Part of a small language model's weights.
Architecture: rotary positions, no biases in attention or MLP, tied embeddings.
MLP neurons of a small language model. Each row is named by its layer, matrix (gate and up: input weights) and neuron, and shows model dimensions 0-127. Each number is 500 + 50 x the weight over its row's rms, rounded and kept within 0 to 999. Numbers have three digits each. A neuron's up and down rows have the sign that makes its largest values positive.
A block is one neuron, or neurons of one layer that tend to fire together. After each block is what it responds to, as a language model described it from the Wikipedia text at the highest values.

L11.gate1:498496443418514442510563441522585462638546436540477539517507526437553464455489465459461493539499556510527591543562438470573390512474490456557577494500477496545444561573534453493478441519530627571497501430454484556522454483507554528556495470481503476405483471459561460500487473567528504532480536499556512490416528477573505476481493520495417476460497459528413545519536420554568554567416
L11.up1:530466506562530560516545429545615546480484446416531394524586500525524466512477443470506416448468455510518551582414495497518508443516490569443482408495505457499394492470423508520469462446518448416491507552526512425431482533499463429522480515575542523460548468455491524555464477560536392440533429515498494607535472404459432494474562574601436486492554464432429531428541521576580575491494
Start of capitalized names. Word-initial pieces, often capitals, that open a new proper name or title in lists, tables, or after commas, such as M(omoko), P(elé), En(sor), Un(REAL).

L12.gate39:502506590463503503456467518462479383629483586436470461516493405465482490630514554414564525442472479372448590538533461510498502586495469539515586509506542461541481368513530534535477516527415545437550437504470429434439535519492549511502446558479496563520556558490497535533469444492569493498522556415493526401464478532495477485559541450474448417468482473570468476537511457610450472463547
L12.up39:462526502489474562440553543556520529539474565528517429504446521485627510466455492512449563533417431499505435482490487638423523517487573444479530383482475557415402468540547496421522464631521522523430568398533475506424491543431451537503480539497554544479484508595452446577528441548499520474519518522584591490529494460375398575480495391423471461564445414499505550465500455526489519492542
L12.gate45:492543526550545506439545479496537446477475611578505517548440445470565486510456492467588523509461440535436510451459431505469475586546570502523460567445531555441469532523508624473540625549430470545478493457530540509552526482543511516429450442477453479458568500545472459581464410534564508528526457475444448424524493533523552532567472510475417494557466503495520531440581508487437469468441
L12.up45:471415523517539431473494476592548494485460520495444480499571517436597561551491498476500539476508543477453503552466538545472510532399582462465451520526620554518514541561466440500547453465469482405516542557534544500469485365501431474457418408497559465539591445567523481502381530531455523545519517551496534528602554559509507533452435507365447395447466459505425585465523500501490594489546
L12.gate52:445533491505471428431453525571429395523506485507504545532494493533597559360497503446541519485551583458448562502559461492502540486605525449531498480547546501401498594571475481544434551528489516414559468561489509490502457523422478484475437519443501446421468543483458517562405506548411491486484503462470558516557425443444532490616543509571482582430441477471530516496520397442451478450488
L12.up52:547519526513482442557380506543444406581462453418458505443546542447554502551543511526466514513526462465514542494511546486484483599466425493492486557483458393593480486480449522455607535483505512502529411548516456474475415489501553596547406461462536554454572527461480432487550464479502468478537445461499499543469515463613482566550514431556508507433517425578497514450496424474522549437525
L12.gate61:495454496534545486395546489589456501515497526510581444583461475496547482463489608394495506534419591526495513498448456501479485607505590523438410428536472480516477524501430578474473520546457503538553471479541481487551508546502527491541485427557522452378532518535474518473512403520512499494505492597548403563558491509450468597480489527521541415441463468521564446439500465588470515500514
L12.up61:566523480523470501513460551519428596485579571454542519477446452469442486592513393545432502512447468551544508443522423565394520456551473454435483519518523461466486455451606578470539534620515517461524517467517443531545495547530588521492418461431470457511515475547501581427504541497541538480484444481509487505458471534565517505464536422584482499619407505504559481403498493544473384448558
L12.gate63:536488449461536511502500466475562511402584411466486531577506550495471536586504542535501517510465538599461469524507439510527474500519520533585495484515494505539537403509375462519487491506600533574510488466485546499457566480522542449482604447548461484500609390523559479442408426503525634505550495390564539479459487434465565498401488534536408393513488391450542527484579567403543583530397
L12.up63:534497495369537523407476524468475448435518545557539434578530524534531500519451463513538571495542542506572578505550475529443479493509524458534552429543537500521549508515436386583534545571468500534503530441488511530426448537498592507528462362491488459567520415565580428489549398518588532489502537434509549426432460552460596468457439445423483507448614405486396463517571520467538426451517
L12.gate104:470541528525387516554480461528597541573490621516437446489509485495573483446516567518463562497606445467536512443528523504471513478526532457473492516556423423445586552578472517512553550414508523495451473480476411500596464484422575649403529500417483434482456583476497549523501472538582450517489584442425536529448492432513514497502476557563565507658565529521472501555477527500556419472486
L12.up104:589476501462520492477467512532586481454416446510543473515451464485473522491483517464496520472485421530474517540539354526617549473587504538516518431418386477496493534523499424596504452530522503429550587514512452529491526515375471426410458517561544524503547668518526595497511503516433524489398521552556528491458472467528488490562489447504443525464519540504444567554537544473529517479474
L12.gate118:509510558537447525535533452489498447527456504566516458524520318470572523473534484463483506401504468468516468444443565464443480549524482449520622517468485358505427474441406463567545471458467502495374512510513511504508475464538513442556424467494501569527442403556442503498433448559564509508510524452542481505550481530481435514528591466445516505541427402417475551495563521571520530491560
L12.up118:459517560573531497450493474511481517541396540557486553506487461460513536485550454514574527431417556559569506451413481497463502536562494509539548417470483422520547555466399562479618508589472603565495545565504471519559481485469451498504544406466484464562485425563588425542478506429576481493573497498476546535493454549548500531484492498502476485471576462555494525415551489507521441556453
L12.gate121:545458524493485519535537552512559463439514465498538496464448556450428452531536565446430574483489529464519475503524397463552498484548489454517410523532514445488612420421555598533541514457490441477578457521487546517521558482543490455444429470454537497520476485381580510531442543414493442599497592412444468483539473482480491510525591453478511504512440471493378392546558480467543546519456
L12.up121:455504558607454533462471538499543450466523484549537445528472481467482450539528562482398509489425605500457555514526393473571557522520374466506416495418475340524572503438528564449452568481593498438404446406412550536456589454476523524584501478420594506536593511439524518447549518458506538520512502512516423457549571525464431511505438474545500485474594479542411527468495560542446595538537
L12.gate167:471543566552509450489438539495438500509475513537530539492452453550444536489568503492497554457552523492551540466510563539508506505513506474489461494555519436496449538527431568521512555499405602418498542493502483558545519486523567468481448438526542527445577568585586518585421577591570512501454479446463485454528500536429489521484497475502452407515453454450511525491421494501461466452479
L12.up167:496515498504506504554543451518540529462532524525578540409433516508459541475496517467483497401530481528612537506432491582500498504613550539449401572520509435510538549504439484500472417577497579532484498501479557534503526486496535487415589431505476605469497483537468520549577407484580414508513517504500512434445488518487502436458416470515527399544451463466562456471513531426518413455436
L12.gate179:375473541595525560419549517525436437469445481556541493473426505476539449496572531499496580418571432576516504443501460576511519515604512449509451591543422554474492475457553567529480560519539446481496531503508444462539474507525521542433478419472503520469502518455468502492435557598532625377470527463486444446579472444515508442450514444527533467498542489474598573424565553563549473476415
L12.up179:430488484619498498369551524537469549548429469538535521438583543524453540481576543444493486529491413464487478475479440557522572485546416484556468520525434533481421497487415541547493557542480375467621521525516461529558423546431450481508473404501512504515593506493491486517510496554517514484572513486496563495551431443492511432569500505473628541498484509429506578504491495530507427525511
L12.gate192:576491521562507517470481482467533432438497572491523480461499525576576571521463481519515520533619484475581497483496503572482398394494593513499496565409556425464536553539513516591437483515530486522429540600444459577566409367493552549551481480550518508500440486421547440597466534505503500476528517563462408432435483519581545395606455470520390507486517478443484494485507483485430422530434
L12.up192:434503439478601511430549490481401472436478456489571496463509507477548559427521491446469554463381412422518436454444475506529515448505554526575525537437549457483558497529511521442465473443445498492532452508473456562527523504453620451478451482489603497470519583449528562553512548593585431528502513608474460542565448403567470561526506584438434386611510448503523593548493509390431503523557
L12.gate195:447568495474515408500464568480497575451438429499566443521482478340557408558518497376582472442516575499482497371450477489462509526518505420430494528490404500537517511510473521538570506502578526415448483519504512453525426419456471552448520430483497544549434540533498529506443461438486617456517620443507521536563519435434547553506463491429588475426612500458494520609590487496533544483434
L12.up195:469536544581434433523469480447439441417499559550564528495478499447471421506516436484570416564529501493488429416446584421478478465507545598511449514459505464603520461574507485413448491580470598466461444400513492418612444506535547597464495495525518482531605570420519497466506594485514506431475516463476520525590467537497552557553482532528527533523501464524485463568506495520532519415415
L12.gate196:544399511483518479438602468517536463480504539559516490558564459507505545489463431490548509490555484425542418479527431540419541444484594482503517477530540539550697514480515473447437592483360421482579487541523491494551505480449539499489504448382508545452534492497574487502457506564505464449537448508493460458527480546557471482501453509415431493526476583486423549542505423512479514464480
L12.up196:477582442480440482512426464485460479548521491537454580350547549438517584477528613475507526464494482397542511465430470531478546444476473469521468502461445486524571558508471394467496582567483432472516547494454479527440566517417525478383407556479582531501490505514525466499454454575555525493503482531561464468528511494520481475570401531466427464488521507490549507517571462488447439458612
L12.gate259:483563453455562586504558571468493449449582505564471419445431463486536459504506591458497541541471516547526515505427403488407510475514465467596570516551494467510482510560518587554512516528444519506440545496487502516380490483430476635456487469514464535527490488418465511450510454521562598544510498466518448454530446442500572491458534516491433467555465487401548499442559531385470505438427
L12.up259:514553495493533551457555524500446452483552511546555487623468440519473589442454475490473492494390444515549573501528551497446566514522473436564499521603532483495579491513565561456505534537519430544489470442517564532611456423416469538538418485485511386460623417605439427477508510518573491539526477527542551462537485517468523500498526474509458565433526542536489577560410500437420585500424
L12.gate263:520583559598499481542462479472559437517517536522451431525507479478568523597512545438564545519601532472502469544488594477525519440449462388502557539497563417447550458540474492506477506477520520582532451551484516438552574503534556537488407525435477468477387484464447431488514475438498559555449467468380516509401465459522585401468529483570474548574607478468511461493489438516566471444554
L12.up263:511584525441532432516501481426505535591484524580510371470507489484571478488519462511523515502575573477537541481468537497490510580506522594531545533516522581522486528544452394527485530560521463538487543423487505406529464423547501571449481570447446502537475493518523491511559503462606462655575424539439444508420583537532593524513476526402410532579467427431458528484531451408548546397518
L12.gate278:454512552550548528499418476520434510486386439478519438482448458430554463499554529509542506559455443458544554482458490488537498399522472485587491514477448451505547530452550584475556512594512491571489454471573559524531573496554482503510499457559402562390528532473496526439454462483501608476505430458465475521577494553484493491437524580564490478559542509520484463569582555516469541485450
L12.up278:514442564555479424453490571527443529584461504499489585468557446471466580547469563459527442413450456536451518478511565483499438517525488449560532489455472507537531542511535555469481519555561532529520458440518497536512487407503599499499470528523509497542557487521532427551558494600567516441508462492517501525508489578513561446555514537521468549467502394552543507508460564577500500422517
Fragments of foreign names. Early word pieces inside non-English proper names, mostly Arabic/Islamic transliterations, often in tables or lists, e.g. Abu H-assan, al-Y-aw-ar, Sug-iy-ama.

L11.gate233:518519449533512464435452508459598490437469542538490533531504575620526426525485457582530540590408580527578456519572474547587543424470542416484451536508500435476522577517459393453538554548513423571512558553437571503537540547430472536502501487453449467539454558572421545455469520488479501585449528539518416499472483463499479495487414413540517557536527476491430496520580521459551577505449
L11.up233:480544582525549439490571546377494547492498576547415480479417457489596518553484510502493533553538489503516504375531452464412490547453496519535519520542523529579555540448496515517501543461530559542419478501434522428558468496458500490474434562471452599497491488510498472474454568589487464571503490482421448611553501436481541534571492483419474459502473490469497590391426452402456420448545
Mid-name word fragments. Subword pieces inside foreign personal and place names, such as Japanese or Korean iy, ah, yeon, plus capital R after initials like A.R.

L12.gate31:504441491460501452491465391482398441514591551462493566461452527511514487396450507537470509561500435512503592542493571567465466494513467516474505469511538406516481500585447570527500456501450438552467500410486486493490448550585527437517444442512532487581522467558440409523659470522512520420519500528463541496556439464522478441478544541510464391504472479527416584497511527491418590443437
L12.up31:440505531424465538511492449439534439440477523640524470431524465559505557479551437522430541458467560560477543545488492471549411513452589457498536390471489483455521486577491476505496465417575481504492486554444446474443459571491514420447454495404552501419519506465545465591474532461573449507606476516525477539367548547501512525579450612492415471432482470488554544537502444540552516400534
L12.gate60:439602469460475525418539491550420467545478460554481543549493541493462549607469578561456419503537567499486551473541530563467471490589525453546451537475509577486493554526385545520418497424468463452489516469404538415493524462475496452460574463465516450458450430494501516465504410514473570353529612569467462464530475627492479510526538473516562521534508516458516403498522468483464578578552
L12.up60:558492492584578529509470474455480462513498470522468488481364599461566511439493471495503420453549550578433485442434476556500484468423573575531496556484498543584574548539489506468494528474422477566465565483523417451521555540570417530459470420484553540565501491486531484466521485558476520539516453554453496567620468498558515512583514502528484438533536563562549500446421562472405443474466
L12.gate62:516424410545534420531500402518496456591496502438489492490484493510543533469509483455603384513509512593421470611484517518549425549467438505459462545483572488464538421479562497553453514501458485576542454549451536506485496540543444488512511536582460508390554390475562506508472520584477475426480479564490458482497471541453494474512480483512453521481605504465432560515512535461553503470588
L12.up62:474425534536557491530487509496454482470539568559468449453508460469513560558559555500491536499567432420504494553445514574565466674478492472543457512566448459583443445462560472492502458517481516453434459591452584466469441489544515506604476502441495471581465484505547530432458538547513533511520468546493492492471577519438552445469499544425601523432520403572541526644584478544539596547465
L12.gate106:485561546550555473432471452532458427533467484606536455539549498429497479507501532513487417592517468412546467482485565563441486479509538486414515596566492443546470435533604461606481539562623430474545522533505447487582444362448458451476410483474467458478479563500534498574477477523478445549461425532442484511478442422520462577506644621482500472549532487523518431520489598437477451526401
L12.up106:480452468503505499510383564476441451516438412455478463519515507434565474401533517467469455506512505382415543464627513528471393565549451496513579533516487526493548421579515540541438538581343529456483504488415427542367524511559479426477480514436443491513503536517524464503501500480489636489472498563486521527453510396532587429515520448437491428471512522457507496538552462434501496550515
L12.gate117:551583503466565417583547444504513566561430427490555614516459531515571508591383558498474472519448476598538574491518486594493502503509497536479467472411492484526534486474509430473531350522481528635529541457596434558480462550548571504446502397499507437517455485497492545482445532471482508419531518459510501541468503489552552467494420436549478540465531510584451502544453447410457550512476
L12.up117:503552533500527435560534453560418504490446514418527569485490480545484468524507517506398500405462461466537515476477487508565581458479557548510504416508541478531490505461496551489514374488461534436504532511531482515515469591589502412525508487538482542542462554514469535456441522399428478397493443553414536606425456439622528455481447569467559487534492496504449550545355446450454563481504
L12.gate142:490474435535428437510418540548502450598444516482495516526449321505554472533424478533592541477588464519528507544438531555534547530418555478539477430509484427404406496489555522420532449424432514561462424493534480425507482548576485517442456415524501431582493490494563481492547501508456485461470571481546449478445465587478474472557573504479468525579515528407428404515461437435364456560486
L12.up142:499500457472432534537435537511519603576471454542479446521457511504501609489489553415445437452571443508539354435577497445512588513521539533505652522564505545555549503496529515565502505496553560506464484516530495438526478496438578443490541496575453429514449447465473479503594512473446495588531549469598435542564468507493518482557524519463558526426502468523506466481570404594421520539514
L12.gate193:510516486567560512517562502487527476534487334558453474478492564530481459434433563476534496498464469520450468547439595400434598631453564472561567518544511409461560344467556585535478454463432499490468530572432547463500481556490586495473536466387531569531560396429477540575510530530488497475530517457555436481593470516534505497497462504499467587467609496424503631526544533533487530431557
L12.up193:511560469498396477371488587437537527466554524554418444428513504597499505495499452501513499473537650523526416583455518467512471543514479490566449542570556599563417434475474510533463478475512591506510463504464569473405543418391567537547506506508489430479541493578498523468558437580448506510486506546493549484492461485477504449530555529498479526485525436446575509431561469485509530458533
L12.gate197:479547488520550477539506450493530424523482521479465495548505585542545437485428508563576365548502475488597550578458434501512600511515412427497494545468523431518415505541404576478421494446499488546495588539458516516461502392569451456550485532494497480483547455526449490464506467527516582535456439508544445561381506453453500571443448530450457507517481502536412595531531467493585476490522
L12.up197:451513601574540465544498499471558533474480554600452461517437474564484435442532488479557435488470502374515525367526561461473494480455477391543537466429583461467434415513568449507445568504424548540484492524495475461509462560513495531492555521541564587502478498499432498473467478574422477432494466508477518539517453609540449476515575498523439474527470413605518527482494524485524481335422
L12.gate213:456576471558562490456514402472493505520462406412573481489577554476633558565603550471528445543400559540460586507472543402515503576521581450515474522490482498561443496508526444491470543442506390586485531567524519406534476500529610586531466424552529498505421493497435502620401384585553590495451505513533568502446477544575435512477538486480477455512481475450560569420368497449491589466432
L12.up213:572505509486489539523465483507472482524556420493574524471581520546396416458476562549502564543518508530518449443509514450500415530566528500472499493480475526524511600410481384585470557614505453503501510452552493533525469498507474429460377494572527480489491510426578430503487517471531442484392439414510443598514446502515502418435497487443475586509451545463475532478486379525539444510513
L12.gate219:424518496508466492485489487451540453433522541497473544477433528525436566565429525522483420527563425500499582508575533543484501456527473564494525501490442447460514565538552555420573493489355454517485444526497453493473472498527494510478545530529600412492498434479468414539460458524522567503560456469418527546504392417422518478615476463492448386618523408581427485529580475491501603485470
L12.up219:462581503563474444487515504527506484532548514461496460467553524500416583498416527522447514506497518491529383499458433522508541519486486605509631498462469546467415539544570457504458467477537518457481531493540505395535474454530498454495654486426524466482493428513363463483555505514576528511519558561528491567483491473550364428482479424463555513589483438402523557484495435434446628485539
L12.gate250:461549531474585530526442520559568460548445564509453494584539486487465431507494581555486429459482496506565593478486472462482540458583495441517483571493574413427530525534494433525431428550514561520410482438439530491547445473544525435556505473517573476488555501578525468507486550535485560467556475381442533407484413527559446565469499596494442473467518483486483499460554586533489525504572
L12.up250:520553600458515440470466439521484472510457525477519527536493581463605503464532523617495520577551464483459543537491466599438430460473530476526508443435485508485476512445541436482527436456470517601497468570452525491594543625451493539462531533419474517444504519438407394545564458541512573483463445442432511450477496475531480544487507442528568495516444536403509470456564429475557533471498
L12.gate286:450462406451497569497532384569486562628513331580447474594512501572477489450506473426394417573527535605525566592453506450465515514516469450463524526486475442472482506408526503517488527498445443450539442474385538464463495528520514483556460484519610566536537489584490413425484436496563539561486490546505458439547489411444527443534566571388437470518489484469435580580506491458471566525575
L12.up286:493471548558437537564502527566515566543521424513573618485489471578486559539510506465554520527577427547435495531492527549530484503529553487473436418528510392486495526647471417514505463545437515546488497468539412438522536503552443405490477456539532385511478519440610476519439505544553505338575457560620523557495392534418530489505481501528491553449516474516472523496565522427540523440413
L12.gate290:495444452538573462501574434496525428523516452440504480541547477520483514497456435492612539519515580505543468503475471483472546555482567517587420403589503492517454494489486425546426469462466497535441499433482578391434458390528512486437436574559521562582496561527550523510577441510433463445461457510518486465523494467489530468509405478536489589386493489409521486491473511505556538398390
L12.up290:457508511534478550490395464517503541481465511550489484446559526587522499378415513483485504517522595513531507513558408492482420502503573539521623437507554495478554504531501541582452481470470497574424471529416489529522509486549529544473469449520469608529546524410590482560511482499523418454498547556531478445525440469518533475485489452401497498461521486402533488474533443438549481507513
L12.gate291:475394549555554495573520585542526438462544501494503402548474530539529490469529516511557503434532489586472533440529523415476557493515559469526464562517538374480509445490487414465516498506439498524536530489478363426344536493540501495533553491519529470596424507569480415489500473488444429490496488458538450545542542518565540400449529498438445502561606551495551555550534483387480493585578
L12.up291:460523454483525500573534439534489462564485513486536528478477422559515579388494563413405452463478561587482545485561499474452579551491553552458544555571469524528490500432495494489505506467473579529538495442576526554460480453507535482603512448539441418469447558585566535472567487543481490499532481577491511579464489530459553447461461467578440608563498562466579543570507450463404439498537
L12.gate298:523508567466454547502428529534433488485525591409508534560512475533484477539513535433506450525522539470523586523530533572463441491507446566433468515478572454515539493515492585480460447504524495483434525422438561584445544544539492469472452504507571512370529516573526607508523579521665582504470555511434532459505421507543545494416512495346567410490496491447436496483530496470454499495551
L12.up298:470535490503580508436546498456506525488505456571492555668510527520517574472532518558459461486550393438521515461503456518498505547544483533551508443545520504525580500448543492513431385489440511476465586516426414492500498454371484512502459565486599415482397564537556428545417606538573429409508538566508535541514556509444485500513549554481533484611511593546547460556439485489436441561543
L12.gate302:459513566478528565479521497506506553599461493498571489430466514581503460414567416477428504566512332535534535464503468503457495531425554596547565534543522455485448600539510435458474416522447498559488463456455489532498523420579559525516504470546561520453468493581527516460522594454554563453550469548494495498439488391509496605392403508511525567434588441481483510461411561436559474452465
L12.up302:571442491579520434454497467594572452645426603492613470443560495537527517491554514584459608434470516498521450492516514497484499573482465572554549533572514450441495519405583456490471520448511481548407556489505398492454518487500495442504476557549530389517449509482600528620534482371496505475503489494537530492479497509520565425534442532522516426456520490494446527556428537487546463426551
Word-initial capital M. Split-off first letter of a name or word, usually a capital M, in lists and tables, such as François M|issoffe, Paul M|ardle, M|N.